From a checkpoint of a small transformer trained on Wikipedia: 4380 steps.
MLP neurons of a small language model. Each row is named by its layer, matrix (up: input weights; down: output weights) and neuron, and shows model dimensions 80-143. Each number is 50 + 12 x the weight over its row's rms, rounded and kept within 0 to 99.
Before each neuron's rows, "fires on" lists the tokens most often at its 100 highest values on Wikipedia text that the model never trained on.

fires on: "en", "ood", "ens", "and", "imes", "d"
L4.up756:55 54 55 54 62 56 64 81 44 53 63 37 52 45 51 61 48 64 64 37 60 62 48 57 48 59 68 37 48 47 59 43 43 56 60 67 45 41 67 58 59 42 47 58 54 39 69 37 50 68 62 42 56 54 46 59 36 36 49 37 61 47 60 37
L4.down756:68 54 30 29 47 45 74 58 48 43 50 41 45 63 38 26 45 57 55 37 34 51 58 51 51 55 52 60 31 69 48 51 54 63 67 47 41 55 41 58 24 43 38 50 34 66 51 70 24 32 49 47 54 45 66 71 44 65 53 59 55 63 44 50

fires on: " S", " s", "S", ":", " and"
L5.up313:44 62 34 56 47 58 37 34 61 52 89 57 45 34 59 36 46 59 59 44 41 51 54 66 54 23 36 47 35 45 60 35 80 60 56 37 47 48 60 65 44 66 40 43 38 57 57 62 59 49 53 55 20 47 48 43 42 35 42 46 63 27 61 39
L5.down313:50 53 32 49 48 68 37 59 44 55 64 44 51 41 41 48 44 50 30 58 55 37 53 59 56 30 56 55 35 39 43 49 63 59 51 42 63 61 52 49 34 77 62 38 45 56 62 48 87 46 73 37 34 49 49 59 58 62 53 57 32 60 38 47

fires on: "ay", "app", "unn", "p", "av", "over"
L3.up123:48 50 34 52 50 46 36 43 51 42 69 45 49 69 69 42 46 59 61 44 49 50 51 39 45 39 44 37 54 55 34 37 30 75 80 35 59 66 48 34 57 59 45 46 61 20 64 60 30 78 71 31 36 52 40 45 53 33 44 55 56 52 52 37
L3.down123:54 42 65 38 52 47 45 44 77 66 36 47 33 52 48 63 54 48 45 62 62 45 50 46 44 37 44 61 54 36 39 36 70 46 53 49 59 59 61 71 50 53 40 60 47 51 53 75 53 45 55 62 27 51 48 73 65 41 62 47 45 75 56 42

fires on: " music", " album", "ement", " death", " population", "ity"
L3.up972:55 62 52 45 64 53 41 43 31 57 28 62 41 48 49 42 52 67 38 45 61 45 51 38 35 31 37 53 60 47 45 43 36 82 49 52 50 46 27 67 35 31 42 44 61 61 62 45 61 50 50 41 67 49 40 64 46 59 46 36 38 45 62 22
L3.down972:36 66 41 42 47 53 51 53 37 53 46 46 58 60 47 58 51 36 64 68 47 47 55 56 50 62 40 58 55 47 31 71 44 37 24 44 24 33 64 48 52 54 56 48 36 58 61 38 31 54 48 52 85 53 52 34 55 34 40 65 36 54 46 41

fires on: "'s", " his", "'", " in", " by"
L5.up983:45 52 53 70 49 34 63 42 52 39 36 48 80 65 57 50 45 42 63 44 57 55 57 47 47 39 64 42 56 64 34 56 41 55 58 57 34 25 31 48 48 33 53 32 41 60 36 43 39 66 43 50 52 48 46 39 56 48 32 59 35 54 81 46
L5.down983:43 58 41 72 57 43 56 47 64 45 60 46 74 48 31 57 14 68 30 43 75 51 59 53 65 51 52 51 47 69 58 51 56 57 39 32 46 45 68 53 55 48 39 40 56 25 24 39 64 34 42 58 51 30 53 50 67 50 60 36 59 33 44 51

fires on: " (", "er", "ff", " ", "b", "192"
L5.up292:43 59 50 45 40 48 45 41 44 42 42 40 65 29 54 66 37 32 43 45 56 47 44 54 35 63 63 37 57 57 52 46 64 53 44 45 46 40 49 35 67 34 32 38 40 31 50 64 22 57 42 75 46 71 25 35 53 64 56 79 50 45 46 57
L5.down292:49 48 42 60 51 67 27 49 68 55 57 69 67 45 36 47 42 62 42 52 56 55 42 65 53 39 57 45 47 61 52 57 48 49 32 63 49 44 53 59 63 42 63 41 46 56 45 45 66 41 68 63 47 51 57 70 42 44 58 46 41 39 40 55

fires on: " ", "at", "b", "-"
L5.up1111:58 48 20 32 54 45 50 24 36 48 53 62 43 47 47 69 35 37 57 22 49 57 52 48 44 57 58 28 53 42 39 38 61 43 43 55 61 82 55 53 50 52 41 45 47 70 30 47 35 49 50 53 64 40 61 70 45 68 63 64 39 45 44 39
L5.down1111:49 70 30 52 67 40 58 37 80 40 41 48 45 53 51 56 75 37 21 66 64 64 44 44 31 49 43 46 26 49 55 62 51 59 63 55 48 51 78 48 45 52 34 56 58 38 43 51 75 59 68 57 27 43 54 66 54 52 37 31 39 63 51 51

fires on: "|", "==", " |\n", "\n", " S", "===="
L3.up455:52 41 51 29 49 30 63 37 64 38 61 73 37 37 40 52 52 40 28 57 57 52 65 55 76 32 64 52 61 44 72 55 45 52 48 49 76 45 55 62 54 65 62 32 26 51 55 32 28 64 39 52 14 50 58 51 46 62 55 59 63 32 43 57
L3.down455:58 46 41 44 44 41 38 71 38 58 47 48 51 49 66 62 49 70 55 52 35 55 44 53 48 46 55 52 42 34 43 54 76 49 48 40 60 56 45 72 53 63 42 53 44 18 61 42 39 40 52 40 31 44 43 27 60 32 42 41 64 56 51 59

fires on: "p", "an", "et", "un", "rop", "le"
L5.up729:29 36 54 31 39 39 52 33 52 54 46 51 62 54 51 52 48 61 43 67 54 53 55 40 50 17 57 59 55 48 41 51 70 50 58 53 42 46 34 55 43 63 54 55 41 49 39 54 50 50 35 30 38 65 72 70 66 59 30 63 61 70 35 47
L5.down729:52 31 41 57 54 33 52 36 64 52 54 54 40 31 45 46 44 63 38 51 62 59 36 42 60 70 69 41 60 45 61 44 49 20 51 56 60 52 61 36 13 55 50 60 43 38 48 58 31 48 68 58 46 52 52 65 57 51 38 41 40 58 46 59

fires on: "ast", "ord", "1", "end", "ed"
L5.up343:39 54 64 37 36 54 56 45 44 30 46 58 50 41 36 48 51 39 54 40 58 47 53 72 45 41 25 38 55 44 59 51 35 52 56 31 56 52 41 62 45 57 26 61 66 45 49 53 70 45 53 61 40 48 66 40 72 50 63 52 50 61 60 74
L5.down343:51 69 60 59 60 46 42 37 55 57 42 50 56 67 43 55 38 26 23 52 26 31 49 35 44 71 55 56 59 51 34 67 56 66 38 42 50 34 40 42 59 54 44 51 39 56 68 47 43 47 43 27 27 57 29 48 48 32 19 35 25 47 55 48

fires on: "em", "od", "am", "ard", " fem"
L3.up175:45 73 34 48 56 70 62 39 55 45 41 45 80 55 41 48 81 32 56 55 66 34 35 51 56 58 43 66 75 50 60 33 55 43 58 41 33 54 36 71 59 39 50 54 58 45 40 47 37 62 47 70 61 45 44 61 63 32 43 54 51 53 60 63
L3.down175:66 49 40 36 68 33 42 48 54 65 38 40 44 52 43 68 71 48 55 57 63 58 39 19 37 47 48 66 36 48 39 69 49 60 36 41 66 29 55 49 55 52 46 80 50 43 61 51 64 39 48 57 32 44 39 33 56 48 45 64 29 27 50 36

fires on: " s", " v", "ort", "0", "′", " S"
L5.up1131:57 50 37 62 59 54 31 47 63 52 69 37 54 18 33 40 41 38 61 37 61 46 39 46 72 63 40 35 52 28 67 25 59 57 32 39 45 57 58 44 63 64 47 29 57 50 54 40 14 46 49 38 29 53 65 37 44 66 47 47 40 45 72 31
L5.down1131:46 56 62 74 55 48 43 43 48 39 63 59 38 48 46 35 28 46 46 64 33 52 46 28 59 27 49 60 47 53 46 37 27 44 34 48 55 46 43 33 45 69 35 54 61 49 68 38 33 29 60 71 48 34 63 56 59 50 51 19 53 54 41 43

fires on: ".", "ot", " list", "le", "t", "st"
L4.up836:34 53 48 56 60 58 41 26 56 41 75 48 39 59 38 55 46 55 33 48 44 47 45 66 44 41 44 59 44 50 72 57 51 75 75 34 58 52 57 53 57 58 35 54 57 56 52 38 64 54 15 59 51 54 47 51 41 60 44 58 46 45 57 43
L4.down836:53 51 39 55 57 48 44 42 36 29 41 57 70 55 44 59 53 46 51 77 48 47 60 43 56 43 40 61 67 62 76 37 66 43 41 49 54 40 66 41 40 47 62 41 46 41 60 40 51 24 55 56 58 52 39 62 59 63 19 69 51 43 56 44

fires on: " fl", " l", " Kn", " Fl", " wh"
L3.up223:32 53 56 46 55 57 75 44 51 40 68 45 79 36 73 53 68 59 46 34 54 45 53 38 25 57 56 39 53 27 52 54 57 41 47 46 40 73 49 46 16 40 61 40 65 40 65 53 71 42 74 42 42 39 66 40 45 59 55 45 54 40 59 59
L3.down223:52 55 45 47 58 49 62 41 51 44 42 45 64 42 62 43 45 56 26 62 52 52 64 44 24 49 37 66 33 32 55 58 69 41 35 19 68 56 49 50 47 50 54 54 40 49 69 45 54 47 60 49 30 45 55 33 69 47 52 48 59 62 55 42

fires on: "h", " Ph", " ph", "y", " pro"
L3.up564:53 64 41 54 53 53 55 55 77 67 41 35 57 61 62 72 44 67 50 72 64 31 80 33 41 32 40 49 39 55 72 43 38 46 53 38 54 63 46 76 46 55 53 64 57 46 30 41 28 35 50 42 76 56 38 25 72 50 57 49 35 46 48 76
L3.down564:38 53 41 57 42 56 51 67 45 71 34 43 48 33 62 21 66 63 65 48 52 71 57 56 40 56 48 56 51 63 55 66 39 25 41 23 71 33 26 44 62 66 70 57 53 41 49 53 59 62 37 57 53 46 64 61 61 21 73 31 38 56 58 41

fires on: " fl", " infl", "fl"
L5.up756:43 41 42 48 55 62 71 57 58 67 38 44 49 34 58 59 66 64 37 37 44 34 50 57 23 29 41 79 62 30 59 39 74 39 36 48 51 58 67 51 58 43 40 43 51 31 48 44 34 56 40 57 48 56 65 30 79 44 28 55 67 51 48 67
L5.down756:30 69 56 62 46 26 53 48 51 52 27 36 47 38 57 50 50 47 44 56 41 46 62 65 61 57 78 66 44 30 49 52 67 70 65 55 42 42 39 50 31 50 53 54 64 79 71 74 37 69 50 51 49 44 64 59 49 36 48 64 40 49 60 52

fires on: ":", " |", "-", "):"
L4.up973:46 39 55 61 69 51 38 49 67 50 46 61 45 51 48 28 37 65 33 45 31 60 55 51 34 48 46 35 55 34 46 64 52 76 55 56 64 52 49 69 34 57 38 40 46 62 44 52 57 57 37 55 56 69 59 67 77 54 64 64 24 32 63 54
L4.down973:42 58 76 47 49 47 34 68 55 38 47 40 55 44 70 65 34 39 51 47 46 54 54 71 43 27 52 46 55 34 42 50 51 47 53 64 69 69 61 43 40 49 41 52 50 59 49 57 35 63 60 53 36 54 56 52 53 36 35 40 61 65 42 56

fires on: " ph", " Ph", "-c", "ph", "oph", "h"
L3.up405:36 55 60 35 58 46 53 31 38 81 46 44 32 54 60 31 27 71 55 49 57 53 55 53 52 54 55 65 50 61 51 60 40 33 56 22 55 48 47 60 61 49 60 60 61 43 50 19 31 34 74 49 49 38 55 41 45 52 55 48 31 46 45 58
L3.down405:41 38 55 27 39 73 42 53 35 70 23 45 42 35 73 27 41 62 65 62 61 64 61 47 55 45 48 64 43 56 45 67 29 14 62 54 62 47 45 66 59 64 60 42 50 74 57 40 40 34 56 34 64 40 49 39 66 39 53 43 25 52 60 47

fires on: "az", "ey", "um", "b", "ee", "A"
L4.up838:61 59 45 45 45 67 50 63 29 39 48 47 52 44 68 58 53 67 58 48 67 41 41 47 40 44 42 49 46 41 57 41 57 62 49 44 66 51 64 51 54 45 61 35 39 38 58 47 62 51 32 37 32 62 30 37 53 42 65 75 65 43 66 42
L4.down838:70 53 27 52 53 52 38 59 57 61 46 46 53 62 57 37 34 37 28 49 63 43 54 51 42 58 47 57 47 54 57 73 49 57 52 38 44 33 68 76 33 51 71 61 50 40 36 34 52 28 41 49 23 58 37 42 55 53 31 46 41 50 47 35

fires on: " n", "ing", " prim", "sp", "eral"
L3.up617:38 51 42 44 59 48 37 62 72 50 53 52 47 36 42 49 63 44 53 51 44 71 43 57 58 37 37 28 63 58 44 69 59 65 49 53 33 67 35 47 43 45 50 63 45 68 47 52 60 46 35 54 65 44 47 31 48 65 59 57 48 59 40 60
L3.down617:62 48 51 70 62 56 36 48 54 44 48 35 55 56 55 58 65 36 51 60 83 72 54 43 66 37 57 49 50 62 51 49 60 48 66 54 64 57 50 66 54 46 45 51 29 40 33 64 42 59 62 61 45 59 47 50 55 31 45 47 64 63 54 51

fires on: "th", "ant", "le", "ent", "z", "."
L5.up905:24 41 54 51 63 65 62 28 33 35 57 44 37 31 39 49 47 38 63 50 58 54 23 45 61 48 55 57 45 51 41 46 27 47 54 44 53 60 34 66 42 51 44 46 36 71 60 57 47 55 54 34 47 50 48 41 27 63 43 57 50 40 44 77
L5.down905:57 43 52 33 57 38 63 55 44 33 62 40 61 52 25 41 69 73 63 62 37 51 51 59 58 67 49 44 55 44 39 57 31 40 39 57 47 70 41 56 45 53 61 39 55 39 38 70 58 59 36 45 44 61 43 40 40 38 58 33 37 49 59 45

fires on: "anc", "enc", " c", "-f", "ilm", "B"
L3.up68:63 44 51 65 63 64 59 40 30 64 46 45 42 47 41 43 49 48 46 58 69 42 44 55 46 44 51 52 63 44 51 44 45 54 66 36 48 45 57 65 26 46 60 63 65 54 50 39 30 48 40 53 59 36 24 46 34 50 60 56 54 86 71 41
L3.down68:59 48 64 33 73 26 58 33 58 40 47 44 50 58 71 45 39 42 31 43 59 49 34 46 61 44 52 67 45 63 49 66 42 46 50 36 57 31 70 35 61 45 48 65 56 57 33 38 55 56 56 47 31 47 45 41 37 64 55 36 54 69 53 55

fires on: " \"", " (", ";", ":", " '"
L3.up622:20 49 64 70 47 67 42 56 49 76 54 64 61 38 72 32 67 41 54 59 60 70 39 50 50 41 58 58 38 76 57 51 64 57 45 37 49 60 57 80 58 48 33 51 43 55 50 56 35 68 69 52 64 58 50 68 44 42 53 64 51 79 26 34
L3.down622:56 70 60 52 40 58 82 70 61 65 65 65 56 33 44 47 47 42 33 59 49 45 61 51 51 57 69 48 37 35 50 63 63 65 48 38 64 49 36 62 35 53 43 41 49 65 67 46 58 36 42 35 65 54 49 64 44 57 50 55 50 62 71 69

fires on: "ch", "ident", "or", "ower", "y", "ty"
L4.up758:27 37 57 44 48 40 55 57 52 61 73 47 38 62 61 47 51 52 52 44 53 51 42 51 52 49 20 66 59 56 50 48 49 59 63 56 55 57 69 43 44 41 52 65 57 48 56 50 48 32 39 34 31 54 52 59 37 34 47 58 61 58 47 69
L4.down758:39 68 77 53 37 52 74 50 60 69 39 30 45 44 43 54 58 59 38 60 40 69 65 36 68 29 67 55 45 76 38 33 35 57 50 57 51 42 46 48 55 52 31 52 46 49 56 64 48 43 52 78 37 43 39 40 65 57 35 54 41 61 42 35

fires on: ":", " -", "/"
L4.up445:46 67 45 61 52 49 30 49 43 52 64 72 59 45 43 37 51 61 52 59 63 60 50 58 55 46 40 41 51 72 52 33 66 42 45 47 33 53 32 69 72 41 21 58 57 52 38 49 51 51 73 56 47 56 45 31 52 52 51 66 44 66 51 44
L4.down445:35 50 40 40 45 56 42 54 33 64 51 57 43 42 48 42 68 66 39 46 43 67 54 45 57 55 44 38 50 35 22 48 40 13 40 47 46 46 66 40 46 48 53 56 45 65 46 35 73 37 53 48 52 71 47 44 64 65 26 42 39 49 45 41

fires on: "ri", "ask", "n", "en", "ac", " prot"
L5.up723:26 44 84 54 37 66 52 30 48 45 49 24 60 40 44 84 58 42 61 43 23 62 56 38 40 49 43 60 52 39 60 55 38 33 51 53 31 34 69 52 59 76 51 58 37 37 32 50 40 45 72 53 55 63 41 33 51 40 57 71 57 63 35 54
L5.down723:47 61 49 60 73 45 49 58 43 33 70 47 46 63 44 48 63 46 58 53 40 59 53 47 39 35 40 58 48 39 58 36 55 47 30 63 82 49 76 49 53 81 47 36 40 36 50 40 42 49 45 61 49 45 39 57 35 29 58 54 58 24 56 43

fires on: "n", " h", "h", " dem", "ity", "ra"
L3.up118:54 48 66 55 39 52 42 45 42 53 47 35 60 44 48 41 52 66 44 23 68 52 34 38 53 47 37 37 34 37 27 63 80 68 37 50 29 52 36 62 31 49 48 48 71 50 32 48 42 35 34 49 33 57 68 51 40 30 80 47 46 46 37 65
L3.down118:45 74 76 41 20 48 55 30 33 49 47 67 40 49 74 64 56 61 40 39 77 50 49 56 55 49 79 71 46 53 54 46 50 41 40 51 56 68 70 36 60 44 64 68 46 42 47 24 47 34 44 67 43 41 45 58 39 50 39 30 47 56 51 48

fires on: "en", "i", "im", "et", "ri"
L4.up154:26 35 42 78 56 55 43 34 60 39 72 47 61 49 50 52 54 47 46 65 38 34 42 64 56 50 61 53 52 41 49 34 14 53 28 66 42 54 71 74 71 62 65 26 33 42 20 48 52 33 73 52 55 47 64 52 50 31 60 48 57 50 53 43
L4.down154:61 68 54 74 37 62 37 43 50 41 41 50 73 55 41 52 38 60 28 36 51 37 54 39 47 40 55 52 57 30 51 55 58 47 56 55 53 40 64 59 64 55 62 43 53 55 58 61 54 59 57 50 61 49 57 66 13 58 41 44 73 50 47 45

fires on: "art", "am", " sub", "ard", "ert", "ot"
L5.up321:38 35 50 46 79 63 52 63 64 30 51 29 53 50 36 36 72 45 41 44 56 45 43 54 45 39 44 61 55 34 70 36 34 44 55 58 58 62 53 60 60 49 62 60 60 58 58 10 70 66 43 61 58 49 35 44 55 23 69 53 42 53 57 39
L5.down321:40 50 59 42 55 58 39 62 48 64 46 50 86 72 31 50 52 53 55 54 75 46 39 64 35 42 34 44 43 48 44 67 50 60 40 50 61 38 38 60 37 70 53 57 50 34 67 40 54 49 57 34 54 55 47 65 58 45 35 33 41 44 36 59

fires on: "==", "ak", "ash", "ummer", "uk", "ik"
L4.up1010:43 54 48 56 52 56 51 56 94 39 67 66 70 53 53 54 42 66 34 52 69 36 54 57 42 41 34 46 58 72 67 82 55 46 51 65 60 39 60 47 60 61 67 33 42 59 31 44 73 45 55 48 27 45 62 66 65 36 44 43 52 58 59 62
L4.down1010:42 55 53 77 54 67 74 45 59 51 37 59 62 60 48 45 45 48 45 72 59 77 40 39 58 45 57 40 40 42 63 63 28 55 40 47 60 28 53 41 60 76 61 34 39 30 31 65 56 51 49 30 73 58 29 49 42 28 51 25 63 57 37 62

fires on: "er", "mer", " r"
L3.up526:49 46 45 65 76 54 62 29 60 33 49 49 41 65 49 51 52 39 36 55 40 36 53 51 41 57 47 43 51 42 42 52 63 34 51 53 40 43 56 35 62 32 19 45 59 38 36 72 47 41 38 60 36 66 54 47 60 63 52 64 08 56 51 56
L3.down526:68 38 57 54 48 41 48 59 56 53 58 49 39 31 25 43 44 58 34 43 37 63 43 48 44 51 49 41 57 40 46 63 59 35 52 71 45 78 56 42 58 37 38 50 61 49 52 50 41 42 31 64 43 25 45 62 55 43 45 44 53 51 59 39

fires on: "um", "un", "in", "an", "am", "r"
L4.up989:35 46 24 43 19 43 40 44 58 55 63 31 74 64 32 47 29 54 53 52 51 48 48 52 27 48 51 45 57 43 47 42 68 55 58 65 54 46 42 60 69 55 50 57 50 62 31 43 56 65 52 33 23 60 61 44 81 66 56 64 56 63 56 46
L4.down989:29 37 33 42 63 54 62 59 45 36 33 54 51 43 37 62 54 38 37 55 61 62 53 37 64 41 38 38 56 58 50 46 38 59 51 40 55 60 49 46 57 47 50 58 51 48 56 57 39 71 54 31 62 60 52 48 46 36 31 57 43 45 13 46

fires on: "er", "ol", "or", " O", "od", "O"
L4.up400:39 34 45 71 62 45 41 37 54 47 63 48 62 43 50 57 55 52 72 57 35 44 45 48 41 52 39 46 55 53 40 34 68 28 47 58 57 66 74 54 75 43 44 60 64 47 49 62 48 58 43 83 53 57 45 62 45 52 52 63 58 45 56 55
L4.down400:45 45 72 51 14 42 59 58 44 56 23 31 61 39 61 54 45 59 36 46 41 36 56 38 60 35 40 57 48 63 48 35 59 43 20 51 62 56 68 66 51 73 47 51 59 39 66 27 53 62 44 72 74 67 50 78 37 63 44 66 54 51 49 45

fires on: "ic", "'", "'s", " first", "ish", "ian"
L5.up153:40 51 59 51 56 29 60 44 68 26 49 58 55 77 68 60 51 67 60 59 79 50 37 40 40 30 67 70 69 54 32 59 67 57 80 52 51 57 65 46 48 38 43 49 51 62 19 49 52 54 50 44 45 63 50 48 41 44 61 61 41 52 65 51
L5.down153:64 63 31 66 41 39 51 51 37 39 56 57 47 22 40 45 28 67 58 57 36 46 55 57 51 51 39 41 37 41 47 40 55 39 39 57 80 46 63 54 37 73 48 63 45 50 61 21 50 34 62 64 41 54 43 56 51 60 24 72 68 51 40 54

fires on: "ant", "ent", "iz", "en", "nt", "az"
L4.up833:38 39 48 32 45 49 51 40 56 63 64 52 27 51 47 67 41 32 73 19 38 42 35 43 85 51 78 57 31 55 64 54 70 41 35 41 46 33 34 55 51 33 38 50 30 64 60 74 45 49 58 49 60 34 47 15 39 50 27 40 70 42 42 64
L4.down833:62 49 77 41 48 55 46 53 40 46 48 56 35 53 57 53 45 54 46 41 65 37 55 52 48 62 60 41 54 34 41 41 37 38 62 51 44 46 26 44 58 65 38 72 57 50 51 51 67 44 79 66 79 48 67 62 63 38 46 46 57 43 45 50

fires on: " |", "|", ":"
L4.up177:45 33 34 41 57 59 51 44 53 55 63 58 34 43 46 48 21 60 41 23 46 52 59 46 58 43 49 53 52 27 49 59 40 62 31 60 70 55 41 59 37 57 48 47 61 60 48 35 31 42 15 28 31 42 66 60 66 40 57 60 42 36 44 71
L4.down177:53 53 54 41 51 63 40 51 59 60 53 47 41 33 35 48 69 62 41 58 46 42 40 67 41 56 53 43 50 64 45 36 64 40 38 49 56 64 51 55 60 57 25 65 28 57 80 62 61 58 54 37 41 47 72 56 50 52 48 48 53 35 60 46

fires on: " (", " ", "===", "ron", "ach", "in"
L5.up529:68 57 46 40 49 53 56 40 60 60 65 46 46 36 55 64 34 59 53 35 46 40 45 47 34 49 54 50 50 48 58 49 58 44 66 46 56 57 48 47 57 59 45 59 31 51 42 48 33 45 67 40 40 45 54 69 49 69 60 66 47 56 51 46
L5.down529:49 35 61 45 69 81 65 56 65 37 61 48 46 58 51 42 61 59 73 62 67 38 54 56 44 69 48 49 47 51 52 45 53 51 75 43 47 45 49 49 48 39 46 46 41 59 61 82 49 31 60 48 35 46 64 43 62 62 54 32 61 66 25 47

fires on: " O", "O", " o"
L5.up412:36 41 46 58 49 49 44 47 62 42 61 46 52 42 44 26 43 42 42 44 52 48 30 39 42 70 50 34 50 75 59 46 65 56 41 38 38 52 40 40 60 44 48 53 58 36 59 51 35 65 32 71 41 50 63 72 50 27 45 54 41 52 75 57
L5.down412:45 59 56 64 49 34 54 66 57 55 40 38 60 53 47 38 59 56 36 52 45 41 50 27 52 60 35 51 43 64 34 47 55 55 43 43 45 41 45 32 52 54 50 41 55 50 71 59 45 38 32 63 71 50 51 64 31 71 46 43 45 67 71 41

fires on: " ", " A", "A", " As", " said", "S"
L3.up339:44 27 55 48 48 25 34 42 60 43 60 56 48 19 36 50 41 56 63 50 54 32 54 44 38 64 39 30 37 37 37 38 39 36 48 38 42 68 78 50 65 31 56 46 32 71 34 61 56 47 48 65 52 49 63 63 76 40 55 34 43 34 52 44
L3.down339:57 78 15 34 45 39 64 27 63 41 50 39 60 59 42 31 61 49 57 65 50 72 57 52 51 57 67 31 47 57 45 54 63 37 58 52 53 47 53 26 49 51 37 51 61 40 44 71 42 37 45 68 44 58 56 60 30 58 49 38 43 34 48 53

fires on: " her", "t", " Her", "le", " Year", "p"
L3.up280:42 52 65 77 46 44 55 35 39 34 59 54 60 33 34 40 50 70 42 42 44 48 61 42 39 58 43 40 53 71 66 59 54 46 54 39 54 46 57 64 39 47 48 68 50 65 54 25 60 49 28 46 50 64 70 47 52 52 44 65 47 50 36 79
L3.down280:54 18 57 46 50 32 52 64 32 35 23 49 79 36 57 42 61 73 36 61 53 44 62 57 44 36 43 43 69 43 60 30 63 40 38 55 51 69 61 48 50 39 51 69 55 44 48 55 79 38 58 56 55 44 60 43 55 55 23 50 65 48 65 38

fires on: " l"
L3.up8:37 53 45 49 53 59 55 58 51 51 68 54 63 34 61 43 38 47 52 49 49 45 44 42 20 36 49 38 44 46 35 24 72 46 67 47 59 74 33 32 14 50 20 59 53 36 53 38 63 51 64 43 46 53 69 60 47 47 70 42 54 60 54 62
L3.down8:52 64 68 44 35 52 57 49 81 51 63 58 52 53 42 28 64 32 32 53 67 50 57 36 39 59 33 62 47 52 31 26 64 33 66 35 52 42 62 66 40 50 52 42 34 43 70 46 72 46 50 47 71 44 58 63 40 39 43 51 50 48 47 33

fires on: "y", " trans", " fl", "\\", "ivers"
L5.up616:53 41 46 36 64 43 48 28 45 43 28 38 57 52 67 42 61 57 35 47 54 41 51 73 38 34 45 33 68 45 62 56 72 31 46 57 40 36 45 56 57 55 53 35 64 45 41 42 56 35 45 57 51 52 61 48 56 47 46 76 55 50 47 61
L5.down616:58 32 61 46 23 50 37 50 54 40 37 59 61 58 40 62 67 59 55 54 51 36 43 25 49 38 41 53 50 53 47 61 57 49 61 39 55 64 42 55 65 51 52 51 46 43 55 39 29 46 67 39 34 53 71 48 58 40 51 53 36 51 37 44

fires on: " do", "her", ":", "n", "ess"
L4.up172:44 45 32 44 55 52 30 51 58 62 53 31 26 46 67 36 47 39 50 37 46 52 54 34 61 51 47 57 52 39 56 48 30 44 44 37 38 42 54 57 55 49 66 50 53 75 48 44 19 38 34 47 30 45 50 51 50 55 49 64 47 40 39 48
L4.down172:49 47 46 64 52 50 53 76 36 62 52 60 49 38 50 58 50 43 53 32 45 47 28 46 51 59 64 45 56 66 36 60 57 43 57 52 19 55 58 50 38 54 63 61 47 51 71 41 50 54 42 55 76 55 60 52 54 48 40 36 25 59 63 54

fires on: " came", " was", " died", "ed", "e", "end"
L5.up1059:47 60 56 44 38 46 28 44 37 38 64 62 72 53 64 66 49 48 47 52 34 47 38 69 48 58 36 65 66 44 75 36 45 52 50 28 52 39 49 51 41 52 58 60 73 72 48 43 49 58 49 49 31 35 57 45 37 44 75 47 71 46 63 63
L5.down1059:53 81 35 46 43 55 50 52 63 42 58 27 58 37 61 51 66 32 47 62 63 50 45 47 38 60 49 61 57 44 55 19 29 54 53 49 51 53 59 39 68 52 52 59 63 59 71 63 41 45 42 43 76 67 60 60 23 39 43 42 50 57 46 50

fires on: " ", " released", " place", "-", "ired", " time"
L5.up68:42 34 36 32 57 54 51 44 54 63 77 67 36 44 26 63 47 46 58 56 76 39 54 45 52 49 59 38 33 57 65 36 51 33 64 67 32 51 51 61 62 55 36 61 49 76 28 42 41 56 40 48 43 42 47 75 49 57 40 69 64 54 54 29
L5.down68:49 59 48 50 65 51 31 42 53 41 52 48 53 50 55 57 56 66 48 49 67 59 33 51 38 57 49 66 71 36 51 49 19 51 40 38 45 48 35 22 62 48 50 37 47 49 50 52 67 57 58 36 46 43 51 69 37 51 54 65 45 68 49 64